From a checkpoint of a small transformer trained on Wikipedia.
Size: 12 layers, width 448, 7 heads of 64, MLP 1344 tanh GELU, vocabulary 32000, 38.7M parameters.
Architecture: learned positions, biases, tied embeddings.
Training: 693M tokens, 10569 steps.
MLP neurons of a small language model. Each row is named by its layer, matrix (down: output weights) and neuron, and shows model dimensions 32-127. Each number is 50 + 12 x the weight over its row's rms, rounded and kept within 0 to 99.
Before each neuron's rows is what it responds to, as a language model described it from the Wikipedia text at the highest values.

Table cells, years, infinitives
L6.down481:58 40 56 53 61 49 52 63 60 43 66 48 30 72 43 35 60 52 47 67 36 55 53 65 72 53 43 79 53 54 76 49 69 45 39 40 38 49 46 51 48 36 43 52 69 47 54 37 25 34 53 42 52 61 41 40 54 38 55 50 48 51 45 57 56 55 49 49 37 53 52 43 42 70 39 61 53 65 66 39 40 30 58 80 62 43 54 52 70 43 60 51 58 62 65 61

Sport discipline names
L9.down337:33 40 64 55 40 72 32 44 59 60 70 67 38 43 14 63 42 49 56 55 38 59 29 57 42 62 75 49 35 51 52 57 32 49 31 39 38 40 65 58 56 45 47 47 40 42 56 29 52 84 67 50 49 33 50 46 64 29 60 53 39 64 61 75 55 51 42 47 56 54 64 45 49 29 50 48 63 47 49 46 45 44 48 62 57 45 32 31 48 39 44 51 28 44 63 45

Lead-in to time expressions
L6.down655:63 60 46 74 35 47 30 45 48 47 49 66 43 35 44 58 42 47 49 62 41 61 68 33 26 58 43 49 59 37 55 40 70 38 51 57 40 50 43 33 53 55 66 63 49 72 77 72 41 39 50 23 71 53 47 61 58 31 48 55 56 55 31 62 57 46 79 62 59 54 55 50 52 69 58 34 45 45 67 59 47 43 36 39 48 38 54 52 35 38 61 63 54 69 60 56

Items inside lists
L6.down545:70 47 46 31 47 41 27 58 41 39 31 57 30 52 55 26 49 39 72 52 60 47 39 63 47 67 74 55 45 44 43 51 58 45 31 46 57 54 59 46 66 47 48 34 44 72 66 42 27 41 54 52 46 56 41 44 50 56 34 53 41 52 49 44 45 38 54 65 63 43 43 51 44 53 45 31 38 52 49 33 55 68 62 32 13 54 65 62 59 70 51 59 41 27 56 50

Standalone space token
L6.down482:77 56 62 41 52 50 52 40 53 37 47 47 46 39 45 33 64 64 50 45 56 34 64 53 56 30 24 65 63 30 60 41 71 51 69 44 48 66 32 39 46 55 50 58 50 48 52 17 49 38 63 59 52 54 58 56 36 58 68 24 42 66 37 64 62 46 27 41 33 51 53 41 41 48 44 53 48 09 70 43 55 65 43 51 43 49 52 33 35 35 25 56 58 72 47 62

Acronyms and abbreviation pieces
L7.down995:56 56 49 49 54 52 66 74 31 45 51 44 41 34 51 54 38 60 65 31 40 28 57 49 40 71 59 33 49 51 55 49 64 40 38 62 75 51 35 81 82 26 47 49 63 72 56 78 41 55 63 43 48 54 54 69 44 55 44 36 44 51 37 28 30 56 60 64 47 45 40 39 57 50 54 65 47 51 46 56 62 78 45 62 49 34 50 62 58 51 32 32 40 41 22 57

Predicate start after subjects
L6.down858:33 48 55 56 40 51 67 27 39 71 39 50 48 23 51 61 53 46 55 49 24 43 74 58 54 62 40 46 64 20 59 56 50 30 56 60 40 68 31 38 35 44 51 82 40 70 49 77 50 29 43 68 32 30 62 41 56 52 45 32 68 48 38 50 54 56 37 34 58 42 35 58 59 31 50 49 65 44 58 47 42 43 74 33 51 38 48 47 60 47 54 44 45 74 53 36

Mid-word pieces and -s endings
L6.down158:28 35 41 57 60 55 37 63 55 54 60 41 49 43 55 69 56 45 58 42 47 53 40 48 54 70 49 56 46 47 62 39 68 59 51 49 52 68 48 38 58 65 55 65 69 42 54 58 56 65 36 36 26 90 46 45 55 47 54 61 42 44 52 56 41 56 57 52 66 47 51 33 48 37 37 69 34 40 33 50 38 27 54 43 70 58 55 75 53 36 70 59 45 68 46 51

Noun phrase heads
L6.down138:40 43 39 69 52 55 44 31 38 36 52 61 48 52 45 24 50 46 40 34 45 52 46 57 37 42 53 49 53 67 55 68 43 23 50 41 52 40 48 12 39 67 51 50 59 37 57 47 39 47 56 54 47 47 52 59 41 55 40 67 49 50 37 41 35 34 53 46 64 45 72 49 50 49 49 67 53 48 67 46 66 36 40 38 46 52 36 50 34 51 46 44 53 49 31 41

Punctuation after list items
L9.down392:55 66 36 65 39 33 47 25 49 41 39 32 43 57 56 51 51 55 37 59 55 41 53 38 24 32 68 32 61 51 65 27 63 45 59 67 48 58 46 63 62 53 52 44 58 58 39 60 45 44 57 34 55 55 53 67 29 63 42 63 39 59 57 60 45 31 38 61 55 45 42 55 31 43 60 79 51 55 47 40 46 48 39 52 42 44 63 51 40 71 70 51 52 55 40 43

Years in dates
L9.down548:34 52 48 50 61 37 38 73 66 32 55 72 63 52 57 53 51 50 47 64 34 66 36 43 52 67 31 50 39 29 43 43 36 47 55 58 43 65 45 42 48 70 44 28 56 36 48 47 40 43 45 51 59 76 60 83 60 45 58 85 65 50 53 46 65 46 68 66 57 55 66 55 43 55 47 38 40 45 55 48 52 43 20 43 65 56 51 45 45 51 51 49 49 72 53 51

Acronym pieces in parentheses
L6.down474:22 57 39 51 47 56 50 65 56 69 49 47 62 31 41 50 25 63 60 59 38 55 54 64 30 55 67 41 56 40 55 49 59 42 47 54 53 53 49 38 83 59 57 46 29 65 38 52 67 51 52 43 72 38 37 48 35 45 59 43 56 41 73 54 67 50 51 36 74 45 35 40 55 68 44 42 41 44 62 64 71 57 29 60 75 58 60 33 66 53 41 51 43 66 41 57

Sports and military terms
L6.down1050:45 47 77 43 37 47 33 57 60 41 49 40 71 60 47 41 47 44 38 60 57 83 54 54 50 45 68 54 49 58 33 61 54 52 34 44 65 56 49 59 53 57 50 63 46 55 54 59 54 51 36 38 29 29 25 59 33 38 53 42 60 46 67 41 54 37 52 59 39 31 56 48 56 71 51 35 89 59 41 56 49 44 57 44 51 51 38 50 53 53 59 74 37 48 43 69

Pre-verb slot after subject
L9.down714:35 54 36 44 50 51 47 62 56 58 58 69 37 50 42 44 45 46 36 55 36 49 78 17 53 35 46 38 52 56 43 43 43 52 61 44 35 48 50 48 38 64 65 86 36 51 34 51 60 41 72 37 60 72 49 57 60 57 50 68 18 47 66 72 37 47 50 63 28 47 36 57 71 51 56 50 55 49 47 58 67 47 68 66 47 58 49 40 65 50 47 55 43 46 58 53

Standalone space token
L7.down1022:65 52 43 42 47 58 45 66 56 46 56 45 45 52 65 58 59 62 68 46 58 48 41 47 56 68 61 36 60 33 55 62 40 69 57 42 53 64 54 34 53 63 59 60 38 39 68 38 45 59 53 44 37 40 42 51 46 47 61 00 40 45 49 34 39 59 53 36 40 52 43 56 49 46 36 52 38 00 40 24 55 56 48 53 41 36 71 67 38 36 47 53 45 64 29 63

Start of titles and names
L7.down21:40 32 46 72 32 51 51 38 43 33 44 42 51 44 62 47 70 46 59 57 70 47 67 41 52 26 50 56 77 46 50 59 69 46 59 57 56 72 42 43 39 70 45 60 43 36 40 56 27 58 50 45 40 25 66 46 27 42 36 25 22 52 61 48 60 31 47 62 54 42 46 53 50 51 62 70 54 56 62 35 46 66 63 62 39 61 48 54 67 32 58 44 60 47 54 46

Field-label end before value
L6.down740:43 48 70 61 50 45 53 44 52 67 56 38 40 55 65 65 63 66 46 64 58 50 61 78 32 42 61 56 29 52 51 65 42 64 62 37 47 22 62 52 56 57 49 53 54 19 60 33 31 44 53 59 43 39 49 38 59 52 56 37 46 58 55 58 60 30 58 80 35 53 29 64 31 53 65 46 54 70 37 43 25 53 43 47 53 45 78 53 63 58 53 64 45 60 43 25

Upcoming year or time slot
L9.down130:44 41 51 47 55 62 45 49 53 32 56 17 61 47 50 39 58 60 37 44 57 50 51 47 41 37 47 64 45 43 38 36 60 60 37 42 29 33 40 76 65 74 31 46 48 50 44 69 41 52 50 64 65 62 53 24 52 54 48 39 40 52 54 48 53 55 62 54 58 60 26 44 51 53 47 71 58 34 46 50 41 50 46 28 47 48 62 44 61 61 49 74 43 57 45 21

Copula and its modifiers
L7.down967:35 49 67 59 61 46 69 55 47 43 45 32 28 38 80 58 64 48 41 36 47 50 49 46 64 52 56 62 61 57 26 38 52 49 48 55 51 55 50 54 51 39 37 46 57 68 41 39 40 59 53 43 55 48 57 55 41 51 53 36 42 52 30 49 45 48 55 60 56 37 44 66 22 39 42 45 40 79 31 39 27 88 53 55 69 40 57 66 45 47 67 77 51 39 44 52

Cited source names
L7.down644:40 57 56 46 54 40 45 27 43 32 53 57 54 41 62 50 39 40 52 61 57 62 44 44 48 58 52 58 59 50 49 17 61 41 53 50 51 70 22 41 38 51 56 61 46 48 46 66 50 59 58 53 50 52 59 45 66 39 72 54 64 60 39 56 53 69 49 40 40 54 52 44 50 39 42 51 33 50 39 57 39 30 50 46 61 41 44 61 51 60 37 41 64 39 67 44

Start of creative titles
L6.down480:57 58 47 52 60 53 43 72 34 50 42 51 44 44 50 43 51 63 35 65 62 74 39 41 19 54 63 56 49 40 32 41 44 47 35 62 47 64 54 63 58 69 60 66 61 70 64 68 53 57 54 54 60 51 53 47 59 43 54 11 49 57 59 37 63 44 58 41 53 70 34 40 38 50 62 69 60 38 54 42 24 63 55 56 45 64 58 61 58 41 41 48 43 63 64 56

Copular linking verbs
L9.down322:61 45 41 59 57 67 51 46 56 56 65 54 44 54 61 50 65 39 55 46 42 62 43 59 70 76 63 42 51 32 60 26 45 49 50 47 42 68 56 42 47 73 54 90 49 47 52 60 50 50 24 43 53 36 75 58 60 51 55 38 51 65 50 53 38 62 64 53 50 43 57 39 78 45 71 34 40 44 52 59 49 54 46 68 64 45 41 41 37 69 44 50 48 51 60 51

Source/affiliation connectives
L6.down904:51 23 47 56 41 38 53 56 46 36 41 62 24 41 43 58 48 52 49 69 40 54 64 57 38 53 56 42 31 44 65 48 48 39 31 48 38 53 51 44 56 47 56 49 43 35 24 66 43 54 43 48 49 48 51 58 61 55 71 56 57 54 43 20 61 33 61 38 79 38 50 35 37 53 41 61 72 51 52 52 24 44 80 42 43 57 61 49 54 16 35 38 33 57 46 67

Abstract measure and heading nouns
L9.down959:46 44 40 57 19 42 68 62 49 62 51 42 54 64 69 44 48 58 56 53 45 38 31 59 42 64 40 30 51 49 42 40 43 43 36 49 52 78 61 36 62 73 71 32 56 52 56 32 43 52 66 65 41 38 38 55 38 59 55 57 52 51 62 37 72 51 77 53 32 53 45 34 39 59 58 43 52 47 44 42 36 48 36 42 40 60 50 55 46 46 82 63 52 30 53 46

Field labels in tables/infoboxes
L9.down720:34 58 66 55 59 36 64 59 47 36 51 41 33 42 67 44 67 52 32 48 35 55 56 49 58 53 47 59 31 76 41 60 61 65 42 61 41 73 62 26 68 63 42 48 40 64 52 38 42 56 54 53 20 52 57 51 34 45 44 29 50 50 45 62 56 65 49 68 37 70 54 49 38 58 73 47 46 52 44 77 26 59 64 53 80 32 66 40 47 62 40 47 56 43 50 43

List separators mid-enumeration
L6.down944:43 32 33 63 44 38 67 51 77 59 63 29 53 66 45 45 50 46 60 45 65 60 53 48 47 46 39 47 74 66 43 62 74 71 52 49 57 55 50 49 47 57 54 46 73 51 39 44 54 27 54 57 59 50 57 36 47 65 56 37 64 48 66 48 67 55 62 72 57 33 26 55 32 55 47 48 38 64 65 51 51 63 55 56 55 50 60 59 61 54 69 47 44 62 55 62

Table header cells
L7.down1279:41 75 56 48 33 55 56 50 77 34 48 69 47 51 45 42 50 37 48 38 49 70 51 63 45 51 41 60 56 63 40 42 41 56 58 48 26 58 43 46 49 54 44 26 40 38 69 53 40 50 50 46 49 53 45 76 65 53 47 36 58 40 50 35 63 43 51 38 66 43 30 47 45 30 48 50 36 59 52 49 28 31 56 50 50 46 13 47 49 42 46 46 41 55 44 38

Table and infobox cells
L7.down1073:57 55 73 65 47 47 62 35 60 25 55 50 40 55 53 42 60 53 33 41 55 54 48 51 29 61 56 59 61 45 42 55 51 62 65 73 51 45 62 38 33 59 40 29 58 58 45 51 31 69 49 42 28 59 36 43 35 37 21 37 39 42 26 49 66 50 74 36 60 47 39 52 65 80 52 56 48 23 44 57 33 54 55 51 39 51 54 65 39 45 48 74 20 41 68 60

Team/event membership phrases
L7.down924:42 44 64 78 42 58 36 52 63 56 53 57 48 60 70 52 46 53 52 54 64 80 31 25 35 47 57 42 41 68 45 37 51 66 49 58 52 41 61 53 58 67 60 54 43 51 57 37 46 50 57 56 60 55 50 33 58 45 36 50 51 28 62 67 41 52 43 42 38 68 62 57 66 44 36 32 38 59 84 42 58 49 63 40 49 52 56 21 59 52 49 43 58 44 63 69

Start of verb phrase
L7.down831:51 39 47 27 38 58 43 57 67 45 51 54 44 51 74 51 52 42 50 48 49 43 64 46 54 56 40 49 52 56 52 35 33 28 51 38 46 49 39 54 44 36 50 51 35 63 62 64 58 41 59 58 64 56 71 39 65 48 50 58 68 71 49 62 24 48 57 46 71 35 55 18 42 47 55 64 79 38 56 55 30 50 67 41 32 47 72 42 36 74 34 47 27 56 49 56

Word pieces and copulas
L7.down674:41 59 33 49 50 35 57 58 52 76 69 53 66 52 60 39 53 52 35 58 40 41 61 49 74 57 34 58 30 38 54 41 36 45 54 53 50 84 61 25 54 35 34 53 68 55 41 41 60 18 30 48 78 52 47 56 33 39 46 68 44 48 31 41 50 41 56 51 44 40 52 32 64 71 48 28 53 40 45 42 35 53 42 60 58 62 41 86 58 58 62 27 58 52 38 60

Start of creative titles
L9.down109:53 52 74 53 49 50 41 43 37 62 53 41 61 51 52 62 58 30 45 44 54 43 75 62 35 71 49 65 60 55 40 46 42 35 41 56 47 33 40 36 67 71 42 55 61 46 56 42 51 43 47 67 37 48 51 49 59 45 47 50 53 46 52 26 76 57 36 45 53 45 74 58 44 44 49 59 72 65 31 25 32 54 49 56 35 34 46 46 27 45 67 41 50 50 71 55

List item endings
L9.down474:46 36 74 44 31 47 64 45 67 51 46 52 19 56 41 50 56 45 44 58 47 34 42 59 48 36 65 36 63 54 61 35 43 48 34 48 54 33 52 57 43 37 39 44 60 73 44 38 34 52 28 54 40 54 58 57 58 53 44 37 51 52 67 20 57 35 66 43 56 71 27 68 48 58 40 54 43 44 72 31 25 56 43 61 58 52 26 62 63 37 51 52 48 47 51 47

List-item boundaries
L7.down610:33 41 79 61 35 45 56 26 44 41 41 71 54 50 57 48 50 57 47 53 76 46 60 59 26 33 48 47 44 50 60 64 53 23 54 44 51 47 53 34 47 50 55 41 44 41 64 62 34 58 36 59 26 47 42 56 35 57 42 57 48 26 35 51 59 52 54 31 42 56 19 34 58 43 51 34 36 52 56 47 57 50 72 56 37 70 41 43 44 47 52 53 64 84 67 52

Words leading into dates
L7.down242:65 47 35 49 29 62 52 56 32 40 53 49 24 39 43 61 32 63 48 45 42 42 49 47 47 50 58 51 65 56 66 52 55 43 48 58 38 55 58 32 51 35 64 44 52 70 44 80 43 58 24 56 42 46 67 48 36 51 44 58 78 62 61 51 45 45 56 48 60 45 47 42 31 43 56 33 61 41 36 53 58 56 41 44 34 56 45 43 58 52 82 67 33 54 19 84

Standalone space before uncommon words
L9.down801:56 49 38 49 56 58 59 56 56 52 67 56 41 41 57 37 31 74 51 40 67 41 46 54 54 69 51 66 37 62 64 48 62 42 76 52 31 51 47 40 42 48 49 70 32 23 48 40 30 39 61 65 37 47 43 48 47 62 88 05 24 58 59 58 55 51 45 54 71 52 44 51 63 52 57 50 51 00 50 34 47 60 52 49 30 50 61 45 47 42 48 54 49 49 53 45

Punctuation after long phrases
L9.down82:20 42 61 38 56 51 64 60 49 65 50 37 61 27 42 43 56 52 52 45 70 27 58 44 44 29 52 53 29 69 57 43 64 40 56 48 49 45 48 54 78 74 48 53 50 54 28 45 49 46 39 71 36 79 47 56 48 40 59 57 55 73 45 39 46 56 49 48 47 48 48 65 54 50 57 38 67 76 47 47 50 44 49 66 45 36 57 45 45 48 48 34 35 53 37 59